Weights of a small GPT-style language model, trained from scratch on English Wikipedia.
Size: width 192, 9.44M parameters.
Architecture: no biases in attention or MLP, tied embeddings, normalized queries and keys.
Training: a variant of Adam for these matrices, 381M tokens.
MLP neurons of a small language model. Each row is named by its layer, matrix (gate and up: input weights) and neuron, and shows model dimensions 0-95. Each number is 128 + 24 x the weight over its row's rms, rounded and kept within 0 to 255. Numbers have three digits each. A neuron's up and down rows have the sign that makes its largest values positive.
After each neuron's rows, "fires in" lists the words (lower case) most often at its 100 highest values on Wikipedia text that the model never trained on. A number after a token or word is its count.

L7.gate395:130111135163133108092112132118121108143125136113116144085104114085119165081142136183144146134117144148167141121123165125104125182135119161131136127170167119114111173088112088154133092109128119145106114150094126100170169106109159148163133146148156149113152108149095142116091109125125152139
L7.up395:124137096140147149111122153126139164151132086102128105150143127117104146117134115149136152154137157117141138157126138134127133125138136147170148102142173136105125153138169155171129114150102111171136124130147129157122134172108149143082153114134159159092133118121136125102111124126085149099
fires in: "the" 86, "entire" 9

L12.gate347:139152132138139128171130125085112134159129172155100175121103103073147109124122116124121149119084141090077128147119164122156159162150138144115152135140160131108102103099145148121131123131151166140126147119111134122134110138111137161153126162131157150122114145178145133088090151115154147118
L12.up347:154099093101149126115132101098120111127149132132129125142077083121112108127141152114128135093159110140097131134184146079096107126124138129128153103169108157120147126147121161067161138097120118098086143152120083119103112101108130113098119106110143117125132143147115113114131120122090118123
fires in: "of" 27, "in" 12, "occupy" 5, "coalition" 4, "compass" 4, "ecclesiastical" 4

L2.gate180:137106127132148098165102111131133128082138137146126121140093138166101165144148146151161087083162113134131134058136120159106097145133126161156137118136105092082104136156171098186131110102152158162115126138143105100101129108132153165158160160152125096075134100103099101132048119118131111117
L2.up180:137127149153116077109112106117144099138099116165128138126140146187108183133125150155116133126121134098141139095125122104156113133116137171125174149101148127097154105156120115155137139189138142155054082180100139153144105093114145153118115135141103110121176125161105128133113175126112111108
fires in: "part" 40, "parts" 8, "result" 6, "country" 5, "ecclesiastical" 4

L9.gate294:133091102132170092108162106162088109113146100136124159107145116160120156169115144124133155118166124160106150130138133118145154134148108139123136119117158141118107116147128116186115097123113140114124118156082150096193110135110179151134144162107111168105144121109101118124122135094128150094
L9.up294:127089152117149140072130118156122116134155107148126148131154117133166112177118106076139134074162142108141117093128168093110168136147130135126144102115169143114118130165176143133145124146083124124149123138102153130175121151180168156119132167115109174145159166087138129109132159126115139143
fires in: "the" 40, "on" 10, "in" 10

L2.gate186:111127113132158103136111108134117102141142128113130147131104110094150184178139118122101127095127121126053152132156124153158127130130146123096126141123100084105116134131124168149091110092155148134113079132124143118145174144123156184100170133140151141135127188111088119194129175170156138139
L2.up186:110125132096124123123125117128145120094082113111114115143103196142102112126109151102112146073096159148143071106153134136096151105164114130165117146148145111113089134064086102123118143100103144116084165134105152126153151145105081114097169163120130149154143121144131197137120112141147112120
fires in: "as" 26, "to" 25, "into" 11, "year" 6, "following" 5, "win" 5

L2.gate197:141147111122157113074152123126104141132144082150203115175124087098168147087105114103111128138109113095096147108126138159145119154122181106086128132182134141073092123151134137140126152162134125134106136140110165126134133167117095140082109111112123144117150093113122112127100118125120131110
L2.up197:136120133140095146140144090118100127129095137136111103164142113110130120124124098139152176145129126116107116152169178129131143130138117129099143159149145136077134121113112127182143151173138140054117113183107134147122141140103144149109133146140075111148122105119117105168098120154160147071
fires in: "took" 20, "can" 17, "after" 13, "take" 9, "of" 5, "reconnaissance" 5

L2.gate100:130103138144174121085129132139126143150124117129140174111112091108131153109109123152112154139127130086101125119143148104114158121128130134123111119146110114073093121148168143116117170116116164102125159120178113087170106093117106124057095148124193144106126089133133125127156167158174124144
L2.up100:129127152130127151141138118117173142118128101091095114126133077152146120139098099120121133096145124075126120146166131129146121131184108107116087142154139114102137106071117153126115170117130139110111145103151140143138156123118120102123137130145152127071102137102146110165141097146115122117
fires in: "of" 58, "in" 8, "protect" 5

L10.gate305:127134120127104124149126089161118127082130146089114089103101140127119146132125122143105104124149139148115172153109149148167158090105121148110126100142140117128118117173131121130139182104144162095136104158140107064161127148131125137132150113165138158121127118079092151133130116084151165147
L10.up305:150135103138153111112126122130096095146112184082154118146108106114134149137107132132093131137146158140123121141110142123141150123111121122119146080149131150120138124138137124151165101123116110068085144148102152154157142177117107098140127137123135172085132140206125170116115148135082155105
fires in: "on" 65, "at" 14, "in" 5

L7.gate319:106111041104127161129133136182117155129078125166161174130103164107179147161101130122142161100140136116136173131107124148138119088177130109124117118110159116113126129151117128171126167160140121124110068137102160125136109184092129107127152151157143151142060128156118155148121176106122149126
L7.up319:132115120112093141113125109138096099081112147133145067181124118108143127121129134074107096075115118052119100125105114125117129108130134129113109125142116125116152128136119150102150134071075109160139169132157141137097169135141114137142102138125135142137154144133150108139130129122144149115
fires in: "was" 45, "air" 8, "utc" 7, "is" 4, "heavy" 4, "art" 4

L2.gate305:127117120107150141079130105103067111134100121126163163103134115089148151123091114133123164164154100113098147128170148133153135111102128136114103120146115100131110160121130166138096169081144159055088143171120144118160115136129149121072126141155113130151147138128140166183106171159142148146
L2.up305:126073122137145138117126098124102105130107113154206126129148092136097145135121161174102128165160132154130144117134141082161136119108111099127100122127137116145142127124122123104099174117121153114112153111090157116128082136140167113123107145098138169118132135172134139150137192117150115152
fires in: "on" 28, "include" 13, "by" 12, "in" 12, "includes" 7, "with" 7

L10.gate146:138119131142135126119193124151162105107096164113115125177106146098129152135121137117181123155134094197119164129192135157102130144099087162138145121128133080104114127106115139174117121086153142149097116172151119127144124133120116109134147105132104158133111125164135110167096112144156158111
L10.up146:114143111162138141127159184089135152139094127152113163104101105120111145171133163129145129133160121142136163071167122105146092139085137130147153113108150100110114135111134133108105125166103090154131153125151127154116058140120167138112109198126130110117123141140108094121113152118143093078
fires in: "one" 18, "son" 10, "known" 10, "a" 8, "an" 6, "founder" 5

L7.gate327:121100105141155155112138091099130112118099097140127149124117122097113127127128170166133141118141130146133148069112129161164082154103140137089101138146113099140126147143117157157109134093131158142119121100097129085140168137134145101171135174126164125120141139130131129148147161101151131089
L7.up327:112157151147108134111113119126107131083109127116079134144139160122092130105130142119114125128121174117144132119165125110114077135099126141146140145122107120150143119109114130128126100116144131113095059136106128111051118112105135125106177136145153093131122086146151112147137166127120137080
fires in: "including" 30, "include" 14, "as" 12, "includes" 7, "of" 7, "included" 7

L7.gate166:108092146164165112102130142144119131143114138117128149111126122136147175126122140135147135129125101151126154113167124128152120134123151138150141103109099102118120171117158119148112108101132139124124132169106133098164124144125169152124126182169115113104133153117098153153088144110184116120
L7.up166:134081149128144107088104165149141127159185153115127132117162122088128135101175139127143099158146138140118115139126142123132160100136139105137128130126106106083120117151147137140140126118123134158119117136114131124133122120133168195151105147145103122149128111124087109120122124089162098138
fires in: "part" 25, "end" 15, "parts" 7, "ends" 5, "endless" 5

L6.gate237:121126106115153115135146159127100135123104147134112113147129120150070164122104145122135112142188112126120138115115143127119077105105126162123149165136056077136161146100138134137129164117126144175136129155146137117109140150096133091132135149082136134147147125142146139144117123126167138124
L6.up237:143114112163129108144152082118176107090100164160085155183146112143092162132115135137179108120122109129128155080135123125111147153109107103104093098148114141150169146150143144124118132136140115095185159174120125128182080128125138123177105167121159077116144149139127133091150128078162147111
fires in: "later" 20, "also" 16, "only" 13, "others" 9, "other" 8, "instead" 6

L2.gate201:110138104109129118067118121094100141081130132154140147161119134117134124132119131127099128146112127123100112102127160151162091121145139123103125092119143095109108160140121186146077135049142125146157111167148111070148128122155145166130105106167125176139092129074094119145109146147126110127
L2.up201:127138086168166128106133159108148117156137096095144183162156126128132139142087135117118117100121152150155150193123115113121142102135138124125128140123129147150143109095140144112131089122135159117152137109130110135131160131098142140140157098109143170108128170136137208129132181099119113129
fires in: "at" 25, "by" 21, "to" 20, "since" 4

L9.gate379:130116125135120099145161154068138135106106140114143170111110100091124168133103123147138138165129097141099135102150147130121137152114113133137139170121170085108118135120127130164127100125167124112136139107105139167163076118122138134130126141114125122117087106138116118193114107105125141124
L9.up379:148101128133123133144149111158147124134166156146128113137124117152133116130132131088084102082118092104125112120116107159095142148148112132100148158166112126095124130191143114104124158085113121181108150125164129142137120105147140133141122122193103173155167126121120091124114097104100124147
fires in: "has" 28, "had" 12, "have" 9, "first" 8

L7.gate191:103108158145141126128154112088096140149111136134130181134100080132134076092156128143157145124116113140065114158145143076134095134104100121138116116120139106164127119114107133132145140112097105100107125132139125072149127101175179137124156169114173130120111128141136109152114104140148134082
L7.up191:144112134072180091133120175111129081125114121154105106143121116152099134113129132129124154147124117174166097160183127093089155131123116116101147128141129142132104135077111149147105141097149116134083143151104142107116115079125153137171133133117116124154131107112104141163167135130108156119
fires in: "which" 29, "to" 29, "that" 20, "tobin" 5

L10.gate364:131101101119193145104122082142085126101135128101122117152097102093115140171072132114158102146162095149069150110075148127161118181110108119104121146130140091135114154133127118169106096134116160126152121189097170115116133135136133122114144103149101146125107137142162086122107152095142153141
L10.up364:148125138136110124140131131112144130157188140094108123119131137109109150130095099118080149125154133137106133117141121124148119142119143137127123100142168134184120168126141124113139099128112088093146196161112118124134171185132145090125098101137103162104144120154131157144139135125090119149
fires in: "to" 22, "on" 9, "until" 8, "ve" 7, "from" 7, "everybody" 6

L5.gate274:095149129123106062126168151108118118104101106130154113084116137118111133127119117140091188158162147089097121092132136133144122189084130114160144124137120112134178095146160172132122127122100120115136126113146139107121159146139109125108156163147194098114120134093095126162148128159108125086
L5.up274:125181119144122123158128106116165089164102123171136156113141140121149159130147151143135156115083114100125130080146198097152100122101150129131110133114178127117143114146161150141117089145149127151100110159130130164080068167143126147083100126130148111136101108104096121126145160135137113139
fires in: "such" 27, "known" 27, "code" 7, "dst" 6, "same" 5, "serves" 4

L7.gate393:135168135170109110069119092145140113115098133147124152129136181133113165085109153147114146120181176108140133145123121151177106145132132157107150120118166091132133151173091129164137157081075155117101144100031132160143093133123116137159156121137121121099146118101124092112139098115152161104
L7.up393:131110168139113129072118178126134099167130142110136147101096150084123122120131116098121066128125178187105116155139162120115146111137120143118119115114127122122104139121143135139137125119085149070094158087090089126100133137105079158074150120146091131145110092114117114145114122150098097123
fires in: "first" 48, "most" 10, "top" 8, "main" 7, "only" 6, "youngest" 4

L2.gate190:112090116105120154111069104106088148128116129127163117134144138111107133103108134147113128141128068129139102099176170145114085094131165117101127107135140119110088136148145113118114129128129140098154137155120136100132122155131149093132125143125135119119132130097124141133124139156164124140
L2.up190:129084140130170143105110094138091159049121127157144113130153135158074133144089149090097116144126117154135133148164126110157128101160122107142098136137149129140139121117115108161113153163112096116134098142098144131099116184097146107132128131135094076089163150106106156137146111150142166155
fires in: "including" 31, "as" 26, "to" 9, "either" 4

L2.gate53:114125123158150135155143123163107129157083133131146124106092123125094128150106108140127167125148098143095174135139137101159127151133125124098149138153142081104157158163116140229129132109141186109082126150085140123151147132128150142140130163116150166098126127150120148139106140120117125101
L2.up53:165119143114134105134172111116131145159127143107141096103099144117116120114118118120103157099133120158127120160130158074101118168112098106098170094157137103122140114092147125170151134161143135067098129129071142136151152110125150107142119129126152161109166130142117158134094110089081140107
fires in: "an" 64, "until" 10, "of" 9, "on" 7

L2.gate44:143147138129139113118147116107120077113152092112126104176107125143167136108112125093162090083167097147115140140125099142122125147109117129124149140158123100080148100145109113137121150129102146129092120167112117156117138139141097143128103107095149188131151132120057118108143112142148132097
L2.up44:147140172144114127104107144131107093141116153097127088094088159094120139134119102177132141136109122142153096154143115114153112072124102101115099121101127127129095114111144124111135134118115204122109118123127154145117114175123133136157112115159111124172109125071114127151133133112148137109
fires in: "have" 23, "be" 12, "having" 11, "finally" 7, "get" 5

L12.gate68:122131135121154075147110119102088126127111093139121152106076091123109152072109136126107154160177133116153130098150157135133166168114129138107132127127128112125115115131079113116121076111125122171093136081141155124160112133107167152134158151145140151077151136155162132145112113139103157112
L12.up68:129111138133166159105143102134115118097148116113143158095125133122150174157149136125145141124126177155109178122166138079117105132120120104090144085133156124092147101173145107138121136087138134155099116105125137093136125117114164184148132145145128181168132113118168125111141129143118130146
fires in: "in" 31, "at" 16, "of" 8, "from" 8, "within" 5

L13.gate92:135123114132106139128116117176149135127120136153128120143115146088113151140072118125109133105109097111115201137150154145122152135125118087129116189119127149144149113091120127113126109086147133159124127196133120094155111148115155118144144130153067146148135133162101137136126128104092141084
L13.up92:158108129165121152162141097103163122115107191097109101138119148121105101132130158140145118148140113131120125103136164100166137142112111134123141150172132124151147112082139090109121127087180106140158129117181147059140144134116119157158115114130093116156122133097070139158131181101109134137
fires in: "had" 32, "with" 17, "has" 6, "having" 5

L7.gate350:122119111108178097126139129121088128100122136128121126088119093124116129126125138135137111109122102113102143121130145170141129210156169112145158140128101062097121136150110134171080136104166100155113081170148120108119129145109155162113170103152118153132112126085102094164108108136143145118
L7.up350:125135133094151131133157143079136081104147115113133122135139127151171107088123116129148080109116114117106169082172165167106152162123145111128149091145148125093121163132131107109119160115157080149106135127142111131158143153082151129104129094196093131140167133109109093174127115113179115098
fires in: "announced" 18, "debt" 9, "that" 8, "out" 7, "released" 5, "intense" 4

L10.gate213:099152119180102115141108130148144085119112122107115139146107127130105136145157139140121164094164123156116133104112137173135113167172162168129160152137151111125123133169126110189124121129123130139090118129099143132107153125143102137133141151142120152092135114163114128126097122136090133130
L10.up213:139097190122159111113111117135112149141083134103103130142104132104096115119143146163118132110115122140138106117165147117111159113128084124136137129195084125119143130160123144157150102125117128108130190130146129130111110137157119103135122105170159162107176111162150151122122119136113120105
fires in: "s" 37, "its" 15, "the" 9, "founding" 8, "main" 6

L12.gate53:115109125102133109165138144154157128132110119159134104125101107114085157133105145119164137122150129176088135207116078162078147126111063102142101139131134093107147113130133096178098140090136130127109125140136091112104120124132111154180138134122144108123126108158093113103089108108120149154
L12.up53:114173109158122121139114121141141168123173150094108109153139146151089133123100128123124186115124126165160140126147154123108139130155091098159165118100128131147121099130087154153155091058168118118136133105138151151114097114116127177128139184081127094109134095182111131128107107141157145105
fires in: "an" 34, "a" 20, "his" 6, "sq" 5, "had" 4

L10.gate282:114110125148081146143137154091144145134122162099101108184126105126114117192099115113170131093148120172089141142161091141142105130122107125141115177154115094121117154133135153150125087112078134133141104117135122134143098100119172144135121139107143144135143113137075146203130153105092128073
L10.up282:161097112105131145137130151157130129147110156086141092112131113114153126140068107110156131090150138167131146159126157134142109106172117094093144129118196149095094147122094118131160128127116136124125141161129089096138109136136098073198070139170105085120127143094104142130136119139163140139
fires in: "has" 44, "had" 36, "have" 6, "with" 6, "is" 4

L3.gate55:110149082133125136105144144142125140127149053108129137132107113098102122124155107120105107155136134104078141145145107145119132120124126146117165124164120084113115156152119140159129108129146105119142111141102148118135133139151139175135147085126098113156107165103108122176077145129095152161
L3.up55:112155100134174153090101151124127144148125096124126113135098143111155127115096135119081125112097151132128082118130099111161131119137114124121132111068140115151087118123092104127130128130159155135079135137121157119107167121140165158174155154135141162140123140136157145135077132149134125131
fires in: "los" 16, "st" 16, "saint" 6, "strongman" 5, "last" 4, "w" 4

L12.gate288:109155105153092135110161092129114119152130073108084092182117120141128069134128108124102126101143154145117141083114083082138171138117167138151142146129148117098143131133118152148121100108147142189132112188117126135125129099093140098118136141121173089141115148107096109137131153085139117125
L12.up288:156066117079125134096133141095118091126114154122117142149114136124157129116121123121180092127083093119118179140137096163082093144108133131103135126120150123173133135082131144140148115133105130149120149095089138100173117078157111109152093111122121108153160152115127125120160120148170129126
fires in: "is" 34, "was" 27, "which" 12, "can" 8

L3.gate477:130146091123145131159135077148141122135132097161118117147130122098154139097110119113101164102113146116104112082107152122142128107113166138084131166131125107151145064116135145125120093099140143143147133093128186068156163122120134153135135168117156124135117118131127149151088119170107126123
L3.up477:133116133130127166143131094156169158106142139129111104144119097148151163140125136131105099152103134154156115150150079136128167152117170129137118108130120128144145137123092129090124051132095109163142134111106132176148128094135119102117087147121110164162133175109098129142122104108132104081
fires in: "was" 45, "is" 45

L2.gate32:128120114130178126132126097121052109114133117107162131134141117120095167157078134181103153145156088107133093136115158131078092109151093120115117134150097125131097120103126110134145151151125123132147121141090127136113126106119155138157152127086144156116098091090116163135121118120162174112
L2.up32:167132123123154142142153091124106155072133153091157114149137151106135118138112153165112161142146112105138097129096139057103112120099074105114109120103104140166095085112111118099141130142121107112141106128105171136141124118142144124181135112131130098153159105070140155125128137090129132115
fires in: "as" 26, "including" 9, "especially" 7, "stefano" 4, "except" 4

L3.gate346:134160099149124136139151134129153147126086132109140119126146121134147148133103153135116126159131160192127136103129108134128126130083135138127138132135131115124116095197164129169115129131119103121127096120071130123150142148102119109104152147095119049126137080139073109114111113156083148100
L3.up346:153125157137149146104087166114153116138139138123137178110143142188100125159134106126137137150140119107172131154116151124145115139131126147098088076158119112164145120154181118117161112164107141104157106129153103131139111141155143147058146126127137165122149109102143104094132103128129081165
fires in: "most" 20, "same" 17, "best" 7, "m" 6, "youngest" 4

L7.gate88:114080121153141121127111153120115114150097137123106100126115139125064147134100163090158154129146157164117160129160173115146117101092121107102097113123112075086100135153143124147133143155120115132121110120163159117134135101098134163150176167096122150152120130125096118172117132108115117116
L7.up88:112123101113129115104155120136140140142129111109152114172134137130141124141129148126102109144147172105155127127143085130133146181133076148141147118146095134104121119154117170141123137099110092130134085149115186088134102099080159102146146155084142049155119161140143144123129164119158113120
fires in: "later" 25, "also" 11, "returned" 7, "one" 7, "previously" 5

L2.gate113:079145100152116108124129134133101144124127123125204178119079113119163142136124102134123162127115138113105121143115095112131125159124150159120100165134113100117131126091138115131105097135142102111109098162134125139117112121132142162131159159082152121143096185105145174149127146125141126114
L2.up113:114128142138086133122132140111129141145156106134131168091083158148150112102131108154152134133133172154098111175102130122125139173145159161124098157096144122140137092135115116089124125158165143113097127154196138161083139128141094130134134154133104133170121162112148152134124132133117118112
fires in: "line" 29, "set" 24, "lines" 8, "sets" 4

L2.gate5:127173136101130089132126119132125112105097123134130128126106150184110132144093128132092143114093110086125151104116077118134078148114130145128154105126123125117085107099100146155130121130134130151143094128116138115097135167140123137093177117173127114123096130118160162132124160103052125106
L2.up5:144121136102131164161075128154140048159096128143163153099140115162154121147118062128179191095150136135115179118111118116132099125083138135149106115113142128135110147103147117136112127165120119155156133137131189130118156119123153142117104156057128124139097148155143115141099130131133152112
fires in: "until" 21, "footballer" 13, "station" 13, "deficit" 4

L7.gate109:128136135157140116150117157143081152124143106130135139179111134103127120134155149104163145135117139116115183100150103172151109160119149153164116132133118106086106125186145173134122144117140171113106084104160133096144101167106183110106154146064153144147116154130161119129113093135088145119
L7.up109:147113083132149182114145168104123102139133147149133111131125113110153117157140114132175142067166144130104101122110161119148092165103157119089152127116143154146158115145143148141129144178145138105088139107106155129139145147128122138111119112137125157131136077132110128095049084153164141113
fires in: "more" 27, "very" 12, "so" 12, "too" 7, "rather" 4

L12.gate332:091152113122130110149137176151126120127172096084166126124116121138094163149144117098159132123136137163127146118136081151136117145138138133150135182113139094098128168164148132153102074120172130158166121171135112088118155116092118147148189145108139112139119115107129123167121148122114119117
L12.up332:121137133123093143137157174147160137100165133090175082126132121144130111141153104072146131120115157133138154096123121155111114136135168117145168135116180110127144145126164144118126110101136112153141169160152128107124161112124131136170101122158150105152147089083132106133136153110105138102
fires in: "was" 20, "and" 16, "most" 16, "highly" 8, "officially" 5, "very" 4

L13.gate187:075132125108118153151143138139122136138153126134125102108106125107098134137113147081130115101118094102135114111136112141140148191113105155143140163147165118160166105166089161178138149089141118143132101187137126117109110135120132154146174111125119112178064078102085131145092099086120169099
L13.up187:143100133178155115106109093111145104092114125115072141176129129095134141119145145123116079122149098159130140156094102093111144106108147125124156173123141097082114143117129119123136145095159106144127129103167133141093121113084148139124078109127152111130111148100107126128120124124134139164
fires in: "has" 52, "had" 31, "have" 6

L7.gate229:111141097165161106145148154117103156111123108087117116120086104108118108125137149127147099103131132130074139163076132148102115191167141125099145155146144107149091152139128074167103131132157088164126095137130124158122118132130148147133161119151115115054151120148126089128131104107128170120
L7.up229:117126166107133131131125119126143143126094133077141139104129112134173099145146154169156156160113109108120084123157115136146118097074086147104134104135142107151122111074141150140140140189118107154146127117085140123131083178159095105122114119121160089123134140158145146128127129077100140135
fires in: "that" 34, "who" 19

L13.gate246:131144099143130101141126097132123082154110106096128109139131085120107086128140168173158158078101166108123142135147131143120151154149113161132129113140144115081140148142146132146126114150114139130175094119094094071166113124125141095158128124122126178065147131106145187111106113110086154148
L13.up246:142130133147147096120104104121132131122155099094089159132128098133125130147154162162150157105138118131145143137141166108099166177109104142162165120125125146172098079145096124169144125131101143141106132113064096137120103131109147137120155124121139153118155135121117123067083121148131162123
fires in: "the" 91

L2.gate252:125142121158171148108130124111142173114135118144114134151128076097113169121091121137084143148090129150128124094181137115159128115142113165082178103164125112092115140093091142163110144136136128102120138134103154141149162143124115136102130106147141125112131142128118147108141150125120108157
L2.up252:135133117111148139104111130110098102148143105131098149180126096115154135115153135129178107151129118166091110148145165144133095134140127137118153121106143116108114174140063138135098130133134104093108125139066204136114147126107126130115126157122117154138138092165130134116121096050144103126
fires in: "during" 46, "for" 27, "after" 12, "former" 6

L7.gate484:122086136109126151108156170108125133170142138159178115095123114068124121106150121148124126086159121088125113157147131180113113091146121166095135119140105135127153143176133127135129136086149145098177137134148132101171156127153112133143146136145133142087107141157113107147130129151125159124
L7.up484:139113133152123146095165128146152126151111122105107130193134105096093115077123100116125148139136116097093164160143102138139154136134110105117070120149135127093200110121111131132122120117152168139159131148145156100166111150128144108135083175131118126186122161121147110179122163159125139104
fires in: "of" 55, "non" 7, "with" 5, "for" 4

L10.gate249:088120119151110090077152112155121145117129180086141139143108120103145154137107122111173110145115113133099160116109144139128113138134124130127121141114097124161104119193136135147115120102088121120146100143129138129150122141147123165142179127132167161116107102117098090139140110156124173123
L10.up249:118106148117146133059150124150124152133158099129156122159181103121117159119121137072160109172192142128135127100142144109141132142125154100140142148120132110118125140129117154130107144087101109158129145120156122151117107078099120144151135119103108161161137103097129118126127133120100146063
fires in: "was" 35, "most" 9, "first" 6, "single" 5, "episode" 4, "is" 4

L7.gate323:123158081154129152129154114125100125122093086060120121110103139120135127105108133106167123140133181068144170126130125148154153131152153138124135170143162087114138121197120151141129084105155120145143154102145134103150141123113104156149130140129178125120092128122149158151102122142147154135
L7.up323:147145150067111119101129123141141143092145116111106122099148148138146120108116118091130069115143133108178169076120180161146155098143136122113143152155166126138126103156146135084129157126111113176162159112144138143120132111120136155161105097185151108128136105139128118138151115113116121128
fires in: "be" 41, "been" 22, "was" 9, "is" 6

L12.gate110:141091148188127141105142129104125122103143123133177135143086069098135137134111144156131137111097115139134114141096116144092139142137083112159150145117109131124132168106101092147138163099133152126129064144148105117152068128146141137110140134089158121122114153146145118097134138141119151148
L12.up110:121171125132137106115187099124142170089125137126116075118115114127129143121103125114144172077173114116098142124094124090170135111114157132106121121111174125077129132157111149149132096097138133138166160147142149139142123138144121102091145166114105141183142113116092091146113086087143118135
fires in: "be" 26, "was" 15, "been" 8, "can" 8, "to" 8

L9.gate404:118153127165107117094148142144091159141108145142114141126132100125074146173105131122168123106150079092150166124143130098146118149095156154149064204113124117108117157110134144155125154121136140134174121165122127142117108108095147125133151130139127144166079093100140123159127150121116094095
L9.up404:146141063164117119108142136107167139090126141171091098102140114118146077151122156156132104104141098143105117127111128100081100141171106129133097154121158133102100144130142196116096124125129100111173146111115130132166099083112115133088100148113120138142112103094103132118118151075154126129
fires in: "written" 16, "is" 12, "oil" 8, "wrote" 5, "was" 5, "goin" 5

L2.gate124:119127100085146134148140101179105086136159153129146112139116119130108200137160115142135134095105108138092116119101157149099120125140103111129112097143125128106096134152160137114115174095149144133123119153147107128120123184147167120113082138110134143149128135130156098134086141087154172139
L2.up124:118096134043119120125192120100103137109092124141125103155123097097124166183119155103114147130093131122145105129114163102113122117130103122146129142111124147129157135112136122126125135151110149101130136084136122167114125130129123124102123131088132125137141151128138128155131123117140181114
fires in: "not" 21, "never" 10, "eventually" 8, "to" 8, "either" 7

L5.gate478:149123097106142094148128121121108131125133126092124110120145109105129135114106117148122156110158081108118137147144139105126126098141148149099167139164129146096145164124104141123120159089149134152094124137128132085174172116127106134110116132123120158132145121165127140163108143146116122138
L5.up478:147109120116121111134141111122117132129163118117105083122114108089133118090117101117118117120175117121099144145136148123159180144086166124113168124166138151086152146146129161106133177113150136166106151145155150101156151158133122113124083120151107147155174136132133116160104142133125099125
fires in: "on" 53, "of" 16, "about" 5, "in" 4, "at" 4

L13.gate35:104121100149123145147135152161138118114126133128170142122086134112120123145092137103112140141095118137122149154145121159152158143132111122126158172120113118095139116150067106162113135106116146169161162180180175125156086155140132135150139149114134111172136123133105117124142110113101111156
L13.up35:125133131145156132139159151168109128106154139145107191138097136128140145118103145123139064112181114121131137136078135085176122115116134153106122112127134105115068091141119077137124142090120133110131108060138126141123098152157143123166118110129143191132179131159129123121122106129095164163
fires in: "was" 61

L10.gate328:128140130122145117115140095139113128107131145142161142136126061112178126187095123123144121163144096141106141174174157126160133141136104139119144089119115129114117127142119113167142159111136084149135109176100136061152119136165118104129113164115153158118132114138120148109138137103142147098
L10.up328:122127122139144139189142115109117164138150138141109146162139106119145139149114154127116126138197141134109102121088162145129104096094187139115116119110182107107105168173148159113116142111173153123083131137151152177115092110121067128102161125123137136091141157145101151153115199121095154139
fires in: "in" 67

L9.gate491:107104088138107116117168106096126143069130142124156152127130157105146142145102115129121092124128126136122131136106124159149114131097088137098147171170137093090192134121102148143137119097110132144123154170094147141145109130143123153142138187154120127132077118099110167134117091135147124128
L9.up491:135107079136114125117123147111125127132156150114129127131126106134149125150161138106174097115155105085115149115125120116106091085125121132145162142156113134155103143163114156123116163155101163212095091148145180137104087121141140162131140096136144128143100141108118117146111099144121132115
fires in: "had" 68, "have" 13, "has" 8, "having" 7

L6.gate442:124155079114105110119148115097140118141123105136185112143123129146160141154082105129107132137151129140153145120122118164162121091101176110117163145114106121116170133142149164135118069130130118138131140105149091107135121140135155144175110135091139111100106116089105122141111111166098128115
L6.up442:110143114099096159115150149124111186163150050138131107100109189135108126108089127095087146142095123150109133119123102142175138147102158121108123172136115125130150136113144147134137105104130090127137118168187101095113163127127125157128088097130100114157077188109139148136101131153105117114
fires in: "on" 18, "two" 14, "to" 7, "one" 4, "bay" 4, "pazza" 4

L2.gate29:134119121132197114133125147099095091121119120128115133142142111131129153148110116133097154161152109099086132118154148150118112154130129150104121145174147122119152180100102122172106126095119148100120124147099126101156137163123181188119112158123134193118138125157128167174109132142134085091
L2.up29:134142121124162122119130152083102105149142113124113137138143110138137163131123108135106165138141137130117146151138163167119109133124122142124147114147177130110124181099160135089105123137123144087138124132123144124148149153093162164119094140153113184115129098157113136181134149124119039111
fires in: "in" 40, "for" 26, "during" 18, "following" 8

L13.gate240:108098122082123108115142123129120090130140123102098125132110101131115099117160148082154122148125109108116172131115100089139129143129104157121090125137136145122149148182154112128101095111147103107118126135097058082153082109095140142166136103113153134117140131146121172124110130143107120104
L13.up240:131093168092144129102117133140144149098163099145070093160087102114089108118156109073093134141130102162113146111134103070136116129094096161110104157124158118135178171146132132104124094135121092114116164127111102137117107114118114137168107132115143107105166119122098119110107125118080096114
fires in: "it" 50, "which" 6, "that" 5, "also" 5, "now" 4, "who" 4

L6.gate270:106129089137157091118136143164128157133142129111131164132134123162098102140117124108129137070134090158133166093118144133119119132066121152091148141106120094141168112153159146149131128131149119158107083131111148138119079112100152167144161143083203109132104164096120086155148147138117108144
L6.up270:123107147149158148168176145137132171148166101143100120134132125131124133075138126076105086103114148126105135145193110124130137135134133136122115105114148116144161135172176119152133156110120153133158143097146108115122144130067141155130150085139151099108157149131138133112126122139147107129
fires in: "is" 26, "has" 10, "also" 8, "previously" 4, "mall" 4